MLP neurons of a small language model. Each row is named by its layer, matrix (down: output weights) and neuron, and shows model dimensions 176-271. Each number is 200 + 40 x the weight over its row's rms, rounded and kept within 0 to 999. A neuron's up and down rows have the sign that makes its largest values positive.
A block is one neuron, or neurons of one layer that tend to fire together. Before each block is what it responds to, as a language model described it from the Wikipedia text at the highest values.

Sentence-initial subject name ending. The last piece of a multi-token surname or title opening a sentence as its subject, right before a verb or 's (Murd-och, Enesc-u, Ly-man).
L7.down13,199,258,196,160,267,209,231,187,173,219,201,155,203,197,231,201,168,290,217,225,209,131,220,219,203,175,175,180,204,198,176,197,109,240,153,191,134,200,149,153,245,170,173,172,172,212,232,174,202,167,128,211,222,207,175,189,222,161,242,190,220,213,171,210,148,217,160,197,190,176,190,176,140,246,182,170,238,232,118,384,289,200,260,178,195,161,170,213,237,258,162,220,222,151,189,346
L7.down120,176,316,221,246,232,233,150,265,285,221,247,187,246,236,93,203,175,252,246,236,236,175,167,276,213,207,142,187,150,135,140,159,169,156,183,197,198,245,134,136,270,202,245,183,184,226,182,193,152,184,163,241,213,144,140,204,219,160,183,240,200,185,150,197,136,185,221,240,250,217,132,249,158,130,165,179,198,193,149,118,171,193,222,216,160,162,174,301,214,199,155,214,226,232,205,159
L7.down202,159,189,147,178,160,207,235,173,176,254,213,173,205,158,189,167,211,262,194,291,243,205,207,225,167,236,242,109,223,201,166,194,193,243,220,173,254,243,173,178,164,238,177,199,240,243,199,202,196,141,138,194,165,148,216,203,165,246,196,232,146,180,235,177,183,221,165,251,250,232,227,210,237,250,178,247,253,234,223,67,200,211,236,251,248,231,166,224,120,245,181,198,258,292,193,103
L7.down206,231,190,276,226,214,201,238,225,134,172,186,164,221,183,267,226,214,227,177,163,237,140,119,208,199,143,222,235,195,128,211,171,202,278,168,191,208,224,185,146,133,209,216,277,185,190,222,233,275,173,182,195,216,286,186,255,234,191,188,217,189,215,234,215,190,192,146,155,239,214,238,212,204,190,175,219,261,172,220,221,206,149,196,303,219,175,180,199,217,210,173,144,228,173,240,362
L7.down309,223,230,242,233,216,196,226,240,207,187,160,115,222,182,170,178,210,231,232,157,217,183,218,250,179,260,209,184,267,254,172,215,188,174,149,140,180,166,197,184,254,177,196,204,189,159,177,197,240,166,199,195,274,230,163,245,171,167,160,273,225,232,218,230,237,192,224,137,171,208,225,256,210,201,180,227,265,170,250,208,239,181,226,233,293,151,226,203,200,196,225,117,236,206,237,184
L7.down351,209,212,119,186,211,150,228,213,209,264,214,245,264,211,203,217,177,174,219,183,256,283,218,177,225,181,161,187,223,291,220,176,192,198,208,169,281,191,203,167,214,198,135,206,182,176,233,194,260,144,204,253,253,164,273,190,213,181,114,186,220,228,183,311,193,196,186,189,190,180,188,216,188,203,229,136,213,199,224,320,155,102,236,199,219,229,161,218,213,153,210,155,222,257,217,270
L7.down362,203,209,198,270,276,255,135,191,222,110,94,235,226,307,186,178,291,181,170,191,189,218,261,175,200,262,173,144,240,167,189,206,166,177,202,333,198,221,244,185,219,169,194,261,201,288,173,250,195,214,237,259,246,241,253,229,197,241,162,239,257,189,204,206,209,220,196,214,233,126,144,214,231,217,212,187,159,163,175,235,322,160,195,180,177,263,181,151,223,157,189,189,256,159,231,177
L7.down431,179,208,227,255,155,206,182,222,213,131,297,189,208,266,249,221,208,281,270,195,207,204,227,204,227,172,241,262,235,176,208,213,188,247,228,220,195,237,262,140,125,193,205,184,176,157,168,192,200,166,158,211,149,280,165,222,191,184,230,161,205,148,203,215,131,177,182,203,185,202,233,135,130,163,196,181,193,198,189,194,217,250,195,220,165,222,211,245,180,210,160,206,189,125,157,93
L7.down508,216,262,178,178,237,165,224,190,203,235,245,141,199,192,208,181,181,167,160,153,257,173,135,223,200,106,116,199,268,168,239,219,162,226,159,211,222,175,156,237,204,188,159,295,196,191,196,162,214,194,244,256,259,102,206,231,255,194,150,237,155,205,209,264,178,233,219,120,172,253,152,257,181,181,188,272,263,128,241,369,178,210,184,247,246,158,201,201,242,171,175,196,214,217,155,144
L7.down512,256,180,189,183,124,126,239,219,225,192,166,155,233,126,138,239,203,281,240,201,191,186,162,271,188,198,134,245,134,241,113,176,234,239,209,195,228,220,131,266,188,232,253,187,232,173,211,187,199,237,196,192,151,186,189,222,156,182,150,208,198,141,193,217,200,190,229,210,160,191,178,207,210,198,152,187,168,212,173,241,275,260,150,247,190,229,212,204,166,209,159,148,203,184,130,268
L7.down544,242,228,199,215,203,119,185,316,196,178,200,198,219,186,107,157,155,209,206,184,157,198,188,146,232,141,172,231,120,207,194,226,222,166,227,220,195,226,196,200,210,204,212,125,248,194,230,162,212,267,234,230,103,203,221,208,195,234,181,165,192,242,191,182,280,194,247,201,240,224,127,177,238,158,175,182,189,241,201,182,205,216,194,171,210,237,230,174,169,247,184,252,216,172,225,236
L7.down646,139,255,182,185,220,208,168,239,135,216,132,214,226,129,189,229,151,159,182,229,299,209,252,244,165,199,292,175,222,243,180,182,176,117,207,167,197,206,194,204,219,216,243,243,215,227,192,154,266,184,188,212,253,167,203,144,236,233,221,180,167,221,293,235,227,155,148,264,240,207,159,194,182,207,249,230,112,159,175,280,189,228,199,186,149,200,212,162,231,190,213,192,193,211,215,377
L7.down662,198,160,194,229,180,223,221,199,191,234,167,180,252,204,177,208,248,221,221,184,161,157,209,207,142,220,127,252,292,223,196,205,249,255,204,160,256,143,236,197,197,199,184,195,219,276,225,201,198,192,218,170,198,259,203,211,270,269,189,262,147,208,226,177,206,282,235,176,210,232,226,149,220,215,150,242,231,175,194,240,176,181,222,196,206,199,155,313,204,194,206,160,235,274,205,240
L7.down726,265,222,229,248,216,142,164,211,222,174,158,274,215,209,150,193,143,178,209,163,206,168,151,178,241,212,211,105,183,261,151,163,125,236,204,178,174,199,294,204,179,144,213,254,224,158,126,163,114,216,217,156,248,151,213,229,241,146,136,187,216,232,199,230,182,196,135,180,259,190,136,185,217,159,188,239,251,161,208,290,178,177,286,185,154,166,215,220,137,178,213,203,250,185,238,138
L7.down765,159,193,200,135,216,198,223,192,228,170,198,253,178,181,218,233,232,151,215,178,249,220,211,231,217,173,238,200,153,243,201,221,182,200,225,237,206,180,178,127,245,242,220,95,268,217,172,241,230,188,256,212,137,304,178,107,112,199,196,124,155,228,249,192,191,155,174,175,205,128,197,218,200,164,251,183,254,201,110,279,221,281,192,166,165,117,231,210,233,155,244,173,204,230,160,263
L7.down769,129,265,221,221,192,178,258,162,259,222,188,230,190,197,154,248,77,176,148,163,240,151,250,255,236,224,115,181,227,235,202,208,139,223,161,177,201,186,177,130,174,170,202,218,216,193,203,234,179,200,242,269,188,185,109,172,181,216,297,217,247,228,247,185,199,203,215,155,148,169,171,226,182,139,203,201,215,186,182,164,185,226,249,157,113,243,195,154,197,205,253,229,198,196,257,341

Separators after numbers. Commas and colons right after digits (4,000, 15:00, 0:06), month names after day numbers, and past participles before "by" (followed by).
L7.down20,196,221,190,120,196,168,177,157,209,246,297,184,215,182,188,195,232,216,193,166,244,180,209,221,234,275,215,158,190,194,220,220,215,197,204,209,149,226,190,234,192,227,191,259,157,160,196,177,168,219,156,235,158,183,186,203,212,149,201,219,154,161,195,156,216,233,153,178,183,152,197,273,184,188,113,206,175,166,190,312,205,226,229,228,277,213,224,122,204,240,174,211,272,145,168,560
L7.down26,146,194,167,200,233,169,190,218,116,149,204,201,154,208,212,184,151,207,148,232,179,164,162,242,206,228,180,249,233,194,220,120,241,228,170,179,207,252,241,178,243,176,237,273,195,163,200,182,143,227,185,126,262,181,246,173,175,226,232,174,99,214,244,234,149,192,152,238,251,175,183,245,229,226,175,186,280,255,252,114,261,188,257,187,226,205,179,249,165,204,309,227,254,256,196,105
L7.down98,225,156,174,165,164,210,210,206,108,179,242,212,172,209,236,198,202,211,209,175,210,193,208,247,181,198,117,192,185,224,258,182,229,181,167,232,236,245,143,180,240,223,148,202,228,262,217,179,231,227,188,199,177,162,261,189,144,215,269,108,184,167,150,190,237,201,238,256,179,194,144,227,94,177,198,88,166,202,200,263,165,115,159,167,158,190,188,226,171,201,156,207,198,167,195,220
L7.down266,185,265,196,202,282,199,184,162,232,177,122,164,189,147,237,177,200,247,83,185,171,249,161,226,212,200,217,220,209,151,225,283,196,174,170,296,219,213,216,168,154,222,169,265,176,166,213,169,164,254,230,231,218,173,229,199,198,258,170,204,225,135,231,259,158,188,268,246,151,198,232,165,244,255,163,184,148,128,183,213,129,276,227,135,251,214,204,206,172,219,178,292,223,235,220,268
L7.down345,168,154,163,179,237,213,225,211,228,146,173,151,154,193,130,149,229,174,149,207,131,231,209,223,176,216,245,262,195,227,268,250,226,193,229,209,215,182,144,201,213,283,259,307,298,240,156,211,190,211,168,192,234,251,211,195,210,247,129,162,250,185,215,270,123,140,216,220,151,165,201,170,200,197,199,148,143,174,219,155,223,257,226,179,201,93,226,176,307,175,248,244,159,164,211,142
L7.down360,200,218,171,199,275,212,215,181,185,228,226,176,230,136,159,210,305,151,177,256,204,246,189,209,246,241,178,215,224,151,155,243,215,212,167,275,190,186,175,153,229,123,213,217,144,189,204,209,199,172,228,204,241,267,230,232,208,165,194,213,204,171,160,188,177,243,185,246,182,172,213,230,177,159,233,202,220,282,230,203,210,106,157,155,216,135,229,188,205,288,261,173,265,237,212,155
L7.down382,181,127,201,194,164,250,247,275,205,246,189,196,186,211,151,180,174,239,279,239,173,122,251,248,236,196,178,173,146,226,204,216,202,163,201,141,199,197,162,204,234,203,141,259,263,193,206,217,181,176,226,253,200,202,117,165,200,197,168,209,120,218,272,182,223,197,173,202,97,200,132,210,282,180,193,114,198,280,157,250,154,285,181,197,195,184,239,171,240,182,273,182,155,185,124,455
L7.down423,244,195,189,195,231,148,200,236,174,291,293,222,188,206,254,193,222,229,174,162,232,212,227,137,227,138,169,205,188,246,176,75,224,262,281,175,171,250,206,177,182,206,245,218,171,176,248,201,282,190,231,196,192,173,220,259,203,229,208,185,0,164,174,257,187,178,229,224,207,181,175,202,204,144,198,170,221,176,188,284,208,227,171,196,281,277,232,173,208,242,183,175,177,131,179,359
L7.down446,235,219,197,235,205,175,217,213,178,263,224,198,151,184,212,234,211,231,166,184,239,213,258,173,166,190,210,216,171,170,224,231,212,258,136,178,210,268,167,172,320,175,163,195,209,302,181,200,206,208,215,219,165,281,298,237,133,239,172,205,197,145,206,163,216,184,192,207,263,154,234,224,147,172,188,216,188,160,186,163,185,180,184,216,260,147,149,208,222,176,192,202,219,245,195,112
L7.down603,211,186,216,182,222,263,239,193,142,245,251,115,260,147,210,209,205,240,197,285,178,143,221,229,261,283,241,190,252,186,171,277,188,200,165,212,222,228,238,202,166,215,185,166,164,196,175,186,210,186,229,131,171,217,240,220,285,169,214,177,195,196,260,149,216,239,190,231,185,171,167,230,170,184,181,237,194,211,253,299,263,267,201,214,200,130,242,264,213,197,156,229,185,200,142,370
L7.down641,217,228,64,229,204,157,211,291,135,200,175,176,156,157,200,191,214,228,155,168,165,191,172,222,243,222,220,265,171,241,210,165,226,179,211,200,283,205,244,211,254,183,166,217,201,216,174,118,234,255,162,201,254,216,173,190,196,212,224,184,105,234,244,173,148,131,203,261,213,127,159,216,155,158,213,176,235,191,204,220,259,162,263,246,205,172,165,220,148,253,192,222,154,254,232,120
L7.down802,232,233,232,207,180,187,207,81,234,194,227,225,151,217,189,204,213,226,238,171,180,255,199,143,244,191,200,279,183,276,221,230,208,205,195,222,279,182,267,186,185,194,190,186,225,267,175,190,228,287,219,180,193,172,204,215,132,180,261,182,222,193,121,182,117,184,138,221,173,202,211,146,185,153,155,182,247,179,284,231,204,129,149,205,238,233,249,217,211,258,151,291,303,225,196,251
L7.down845,188,201,258,207,193,187,250,190,208,189,190,128,307,160,277,197,206,148,229,221,210,181,178,205,194,201,249,267,192,256,221,219,279,246,186,220,174,233,189,204,226,181,227,196,223,209,208,179,215,207,164,175,235,204,253,192,69,139,124,187,167,219,261,212,171,265,153,237,216,200,250,167,216,194,174,186,263,211,247,385,206,149,181,270,207,202,215,177,213,224,191,166,258,174,193,260
L7.down857,252,205,241,236,157,138,198,182,112,204,216,234,175,183,210,188,185,163,234,188,255,87,178,229,234,207,235,235,239,269,201,162,229,145,232,241,214,211,185,218,166,219,179,179,147,136,278,218,187,191,243,239,181,177,131,204,257,201,206,261,133,167,194,178,179,287,210,151,192,196,153,175,250,110,233,196,231,192,251,246,243,223,220,208,181,152,162,162,119,213,205,252,124,220,175,245
L7.down1050,278,249,103,199,186,241,176,189,205,232,221,187,175,259,169,148,189,209,194,174,319,158,156,207,231,131,129,295,122,135,187,227,197,186,208,246,148,170,205,270,217,189,93,187,207,240,202,135,186,138,283,193,246,178,212,257,233,222,254,217,156,220,194,238,195,152,155,149,232,199,197,262,218,157,208,252,179,217,175,172,188,165,151,214,187,163,173,189,231,266,167,168,194,236,202,207
L7.down1064,203,178,237,198,263,168,193,326,216,215,210,168,199,127,223,158,134,153,146,194,222,218,228,225,191,211,233,217,247,209,223,234,226,171,202,214,237,221,213,185,229,222,191,198,138,256,188,189,229,188,212,217,248,164,292,166,178,170,279,204,187,220,196,234,108,217,145,257,177,215,209,104,169,172,223,228,178,211,202,262,175,176,115,129,210,188,227,189,247,228,250,243,221,217,205,235

Repeated name endings. Final pieces of a previously mentioned proper name or noun, often an object after a verb: Os-borne, McAll-ister, Carm-ody, Adams.
L6.down121,177,224,270,121,150,196,154,262,172,243,166,164,226,170,150,227,193,214,158,173,251,222,164,154,120,97,154,146,79,198,193,255,116,212,177,248,189,204,254,189,141,222,210,185,192,213,241,254,168,165,197,181,215,89,207,135,201,174,205,173,248,159,217,180,173,235,227,171,166,169,184,253,123,235,163,196,171,177,226,113,146,230,230,244,103,218,167,211,165,184,243,224,159,215,147,201
L6.down646,234,259,269,171,166,247,187,140,227,180,152,231,219,184,222,161,163,242,172,277,193,205,228,158,116,211,187,191,197,177,282,255,254,233,266,240,170,176,199,190,199,253,138,221,227,240,226,172,178,182,246,190,199,156,193,238,222,214,209,178,202,227,135,241,261,181,183,222,179,230,155,220,193,124,229,183,162,85,190,221,273,249,189,247,247,193,161,218,153,203,191,223,249,255,240,279
L6.down752,140,229,205,259,198,174,227,199,224,184,237,202,207,169,152,261,149,170,316,245,238,221,221,223,200,224,181,159,206,226,224,166,212,213,97,119,171,227,237,223,180,236,194,205,247,167,161,145,226,172,198,203,183,175,184,213,192,188,205,195,161,231,149,207,211,222,288,210,123,138,187,115,156,192,249,173,155,212,194,161,202,188,217,235,201,220,233,155,204,220,246,188,200,181,275,301
L6.down974,145,235,226,278,154,231,183,189,170,114,140,225,198,189,147,199,239,192,227,201,241,202,196,220,161,168,124,181,280,173,189,131,193,242,161,273,162,232,224,194,186,194,217,252,207,202,190,145,202,176,186,235,238,188,166,173,263,178,199,289,111,187,183,158,200,217,209,181,201,168,168,292,201,205,223,175,206,211,229,54,140,231,227,189,193,230,228,198,237,160,247,178,252,195,213,211

Person surname endings. Final token of a person's surname or name, often a biography subject opening a sentence before verbs like was or 's, as in Field, Grayson, Adams.
L8.down949,218,204,104,191,200,190,184,227,162,210,188,181,235,203,150,166,197,133,184,136,224,114,206,256,169,171,144,194,216,135,239,210,171,187,174,213,185,129,191,203,282,202,192,209,165,212,159,233,174,196,185,246,187,256,215,231,263,180,174,226,104,178,213,235,152,169,241,173,207,156,211,206,223,211,156,215,161,178,169,260,181,278,264,235,220,221,144,238,240,228,192,183,226,201,196,162

Naming words before names. Words that introduce a proper name or title that comes next, such as called, named, known as, and an opening parenthesis before an alternate name.
L6.down17,252,175,135,212,193,154,194,192,136,176,182,229,238,151,276,257,187,245,256,248,188,184,201,144,202,228,211,193,215,143,246,132,200,260,159,249,182,241,226,217,120,116,268,224,225,188,125,109,185,160,185,212,150,218,154,192,228,215,193,202,190,210,188,170,262,169,193,230,210,169,178,203,146,182,256,175,177,267,171,349,220,108,203,210,225,161,187,176,284,290,234,171,294,183,234,394
L6.down133,107,243,174,237,180,194,217,196,175,237,247,188,206,175,236,127,179,134,227,270,157,165,225,184,150,217,224,253,271,147,171,188,218,234,214,169,256,241,138,220,230,262,168,202,282,115,164,103,249,218,237,161,185,173,275,285,201,196,196,157,194,211,147,261,161,267,225,184,217,152,235,218,272,214,202,215,212,140,221,310,118,192,260,234,143,243,265,212,190,161,165,181,214,202,188,217
L6.down325,282,246,152,232,254,130,273,206,158,142,235,195,239,243,145,202,207,232,162,173,201,276,162,181,223,256,218,252,294,268,207,194,210,239,226,111,208,209,262,234,226,184,248,234,101,194,232,242,241,199,203,250,248,209,187,191,231,183,161,235,197,216,191,256,134,248,204,232,163,217,183,205,189,262,225,211,194,155,188,149,280,140,234,160,242,205,93,180,280,224,193,211,115,167,230,173
L6.down606,148,211,237,196,173,182,228,242,218,259,160,220,298,198,181,144,188,180,164,234,117,272,268,150,238,214,188,140,155,202,289,179,255,266,156,315,219,260,156,188,189,204,251,276,132,193,198,152,189,156,211,207,275,180,237,230,214,221,175,163,191,245,200,274,227,242,227,210,246,214,179,193,130,201,176,236,213,168,156,254,158,185,223,191,225,223,164,191,266,235,272,211,206,180,125,192

Determiners before ordinals, abbreviation parts. Possessives and the right before an ordinal or count (his third, their second, the first), plus middle pieces of abbreviations and numbers (Rs., RIB, MLS, 1885).
L8.down396,109,214,181,244,278,188,255,192,142,203,159,237,169,204,172,153,182,254,198,266,265,218,214,107,233,168,162,136,198,110,170,221,194,174,150,257,251,137,160,213,194,165,203,206,243,209,182,160,164,112,167,192,203,232,154,140,268,175,227,228,197,201,220,187,268,138,193,185,178,163,111,209,212,195,193,140,246,161,232,162,128,227,137,179,182,234,283,112,212,205,226,204,239,185,102,223

Before upcoming name/alias. Function words just before an alternate name, abbreviation or title is introduced, such as "known as", "spelled as", "dubbed the", "Railways,"; also "the" before superlatives like "the first" or "the most".
L7.down0,185,234,261,150,200,224,144,270,196,172,184,256,224,163,236,227,246,203,192,161,217,98,174,119,149,166,227,204,156,230,223,230,207,225,173,174,225,174,260,203,193,171,178,211,162,173,186,144,221,193,158,229,195,142,255,211,234,159,204,219,150,198,170,224,201,173,127,165,202,178,255,161,131,219,154,224,249,214,128,238,164,133,250,158,195,155,241,109,242,209,130,216,213,258,148,325
L7.down54,192,254,241,156,224,119,182,198,173,269,263,153,242,161,170,157,247,185,210,207,215,267,232,187,173,202,240,157,206,190,190,182,214,223,200,192,250,115,138,232,233,171,247,186,182,221,151,194,179,258,199,221,164,193,190,219,258,201,188,170,160,184,134,236,257,224,219,144,182,261,151,249,165,232,197,206,168,214,212,187,214,170,206,211,233,257,227,198,169,225,189,206,214,183,270,356
L7.down75,210,130,228,210,181,192,235,203,221,192,190,214,242,174,148,242,176,241,151,215,187,258,180,214,212,198,212,228,170,222,233,165,168,295,215,231,210,168,188,196,231,284,197,220,230,201,187,183,129,170,197,241,217,193,233,183,149,158,145,201,239,129,198,180,186,217,217,158,138,145,292,196,198,212,235,169,286,180,189,359,120,233,225,287,154,202,220,191,169,212,227,123,275,241,211,478
L7.down254,208,179,161,224,204,131,141,213,203,170,197,254,195,209,210,176,146,117,230,219,226,181,225,254,268,221,236,173,224,197,263,153,264,215,149,205,191,168,233,195,165,222,191,183,238,239,165,215,254,186,181,84,260,209,178,221,244,251,197,214,184,201,226,196,215,179,174,164,222,169,189,254,188,195,212,167,171,194,258,323,195,222,241,159,163,166,220,256,261,178,175,205,193,290,256,374
L7.down388,194,246,134,227,169,240,198,204,132,221,195,198,161,172,256,212,174,187,136,184,215,171,256,261,247,132,259,193,247,228,142,194,203,248,230,224,260,149,111,204,215,158,202,208,166,191,171,192,181,219,158,165,162,149,246,222,209,209,236,211,173,209,211,131,165,189,223,182,234,191,247,212,202,219,186,225,190,233,172,363,153,182,231,230,189,239,152,151,179,187,227,253,232,200,217,470
L7.down436,245,195,212,224,214,196,205,170,277,209,213,158,227,209,135,175,164,222,258,177,187,203,181,215,212,157,246,188,242,168,229,149,175,227,213,240,187,167,235,235,215,158,271,192,182,142,205,191,255,200,181,232,164,200,265,139,214,209,152,226,189,112,191,232,194,99,206,176,209,165,173,202,173,199,188,154,260,189,265,226,209,137,225,204,189,203,170,214,212,166,270,198,158,139,231,201
L7.down470,242,213,299,231,218,183,206,143,182,166,208,166,175,196,270,199,153,232,195,212,157,204,164,200,199,205,167,150,222,187,247,196,230,204,126,255,171,220,158,155,225,242,261,234,257,181,218,179,197,261,194,209,186,151,152,209,283,185,164,142,163,233,202,101,212,246,167,200,200,213,261,163,108,198,185,177,143,187,246,265,182,242,278,254,204,209,256,230,150,240,219,127,244,193,136,310
L7.down473,185,239,166,149,224,149,164,241,171,164,282,176,113,171,172,185,161,195,208,213,243,203,157,217,235,189,193,234,190,202,169,207,183,230,163,228,196,181,198,203,173,237,203,238,166,236,133,217,235,208,190,158,198,206,192,234,256,178,228,239,247,206,196,197,225,178,192,192,233,255,146,238,216,182,206,231,182,189,248,243,216,196,140,195,143,246,221,236,167,179,303,243,155,271,237,321
L7.down484,152,224,203,185,274,207,186,118,198,239,194,203,188,229,172,186,187,227,180,206,239,199,241,156,115,146,180,136,93,236,186,216,220,208,152,194,155,179,193,187,290,140,220,151,197,244,215,136,191,178,207,197,178,158,177,259,191,136,165,235,147,249,225,232,148,226,194,166,198,235,215,204,193,233,130,154,254,205,204,237,155,248,246,191,176,209,192,152,178,205,148,247,282,184,217,101
L7.down553,162,132,218,215,200,271,161,151,172,256,238,273,187,166,265,229,164,210,192,109,250,237,237,183,228,211,220,159,201,150,270,220,214,187,213,215,217,226,256,215,239,197,259,249,240,183,190,157,184,237,254,226,158,270,289,203,226,176,230,159,152,224,286,289,180,193,169,250,193,199,238,154,175,215,190,90,198,176,280,235,157,207,251,159,155,208,178,211,142,184,189,175,251,206,201,249
L7.down667,191,202,238,246,146,229,276,214,209,144,133,213,217,151,273,183,183,247,303,120,149,166,278,119,240,200,237,202,216,247,221,180,279,200,214,223,243,165,218,276,161,157,245,251,239,223,182,215,195,178,251,217,184,170,264,173,244,227,165,205,155,182,214,178,206,211,256,301,191,272,193,110,215,243,168,222,138,168,172,186,154,154,143,226,143,220,167,215,231,250,265,189,199,189,191,232
L7.down709,156,195,142,248,159,212,195,213,208,179,187,258,248,202,208,202,240,194,188,209,199,231,236,212,181,186,169,242,231,210,221,190,210,167,183,214,248,203,181,239,221,209,272,291,211,176,184,215,171,196,172,202,144,200,177,229,179,259,157,173,255,149,133,171,204,223,205,200,139,241,173,216,165,210,173,238,188,185,261,261,83,296,231,198,182,218,255,92,219,233,226,153,233,128,187,357
L7.down711,132,224,148,140,156,190,238,146,221,177,190,223,242,226,253,170,198,195,278,128,191,205,205,180,203,258,197,189,198,200,169,228,174,277,206,235,271,222,221,190,266,183,132,174,215,153,200,214,172,211,158,224,198,197,200,211,171,170,180,119,282,218,172,253,195,248,169,135,189,139,258,178,239,293,191,143,200,193,324,266,178,206,176,247,183,149,126,178,145,262,180,271,164,216,180,213
L7.down912,218,201,218,229,200,254,130,191,211,240,208,199,213,166,187,205,214,161,200,212,173,248,187,156,173,209,205,288,199,241,221,273,164,152,132,199,192,193,182,215,244,248,156,200,240,148,194,262,206,225,224,197,241,231,177,257,189,225,231,251,228,148,260,137,230,242,255,98,141,258,239,158,216,168,166,207,243,172,188,228,199,202,183,215,211,251,187,171,198,207,198,202,198,240,241,399
L7.down935,233,228,222,206,248,212,216,180,138,204,148,142,152,150,281,239,201,267,169,203,237,217,191,195,188,223,213,244,216,241,109,167,282,207,221,161,145,157,143,154,175,200,143,189,212,170,184,270,272,214,202,208,161,191,151,145,140,239,144,236,191,153,164,179,245,149,212,208,203,168,163,251,193,260,189,182,197,181,178,271,256,167,193,202,134,189,185,217,266,220,219,227,180,226,184,387
L7.down1049,192,151,157,205,231,240,231,242,217,240,194,177,180,146,148,163,240,247,199,137,259,145,220,190,237,211,193,185,174,222,141,174,161,183,212,260,248,179,188,189,273,230,223,210,167,199,159,204,200,205,148,166,193,203,129,107,209,212,170,238,208,177,182,195,231,153,254,217,140,197,178,144,178,172,131,185,189,118,259,106,308,180,260,172,226,199,176,196,196,182,200,166,204,228,168,197

Clause-ending commas. Commas ending a complete clause that closes on a name, number or noun, before an added phrase such as which, who, where, including.
L6.down346,189,179,136,232,133,167,150,214,229,236,215,227,208,143,221,198,239,218,257,233,241,149,212,174,300,148,193,187,147,174,140,176,217,257,149,142,185,190,142,261,183,145,186,203,122,164,239,161,280,171,232,171,215,128,217,187,297,198,281,254,123,163,159,228,178,131,206,139,220,125,170,142,185,267,213,268,260,190,215,192,271,244,259,255,202,227,236,162,137,268,273,209,166,198,163,269
L6.down987,262,158,190,224,240,207,171,178,206,190,281,168,201,93,212,162,191,219,244,175,217,307,222,154,269,206,217,269,187,232,211,189,185,215,245,260,207,267,221,246,207,159,199,204,188,212,240,183,201,231,168,157,172,222,198,148,174,248,247,153,137,139,188,159,207,107,204,273,222,230,161,176,216,223,202,198,239,147,179,170,254,137,196,166,255,238,242,183,208,239,216,188,200,184,266,291
L6.down1043,174,186,185,244,228,136,149,141,221,230,211,284,251,293,201,168,178,183,125,236,140,150,247,263,224,137,138,219,180,218,189,162,212,175,155,162,184,175,233,212,149,170,188,156,202,188,200,259,183,176,236,285,148,201,154,166,176,210,229,167,153,274,149,218,238,252,241,221,260,199,181,281,171,192,240,174,175,305,184,72,231,166,191,115,235,128,204,241,274,211,212,169,194,202,167,199
L6.down1050,251,193,159,232,139,160,283,224,258,156,237,228,211,206,239,225,212,223,235,255,273,254,234,153,248,246,235,214,233,203,158,128,274,203,210,211,205,258,171,178,236,257,219,183,198,256,258,189,288,170,223,229,255,203,216,177,157,199,203,200,110,220,286,160,188,171,166,230,155,195,178,139,217,206,212,194,253,259,245,187,253,170,266,205,222,204,226,104,168,182,228,155,139,125,179,178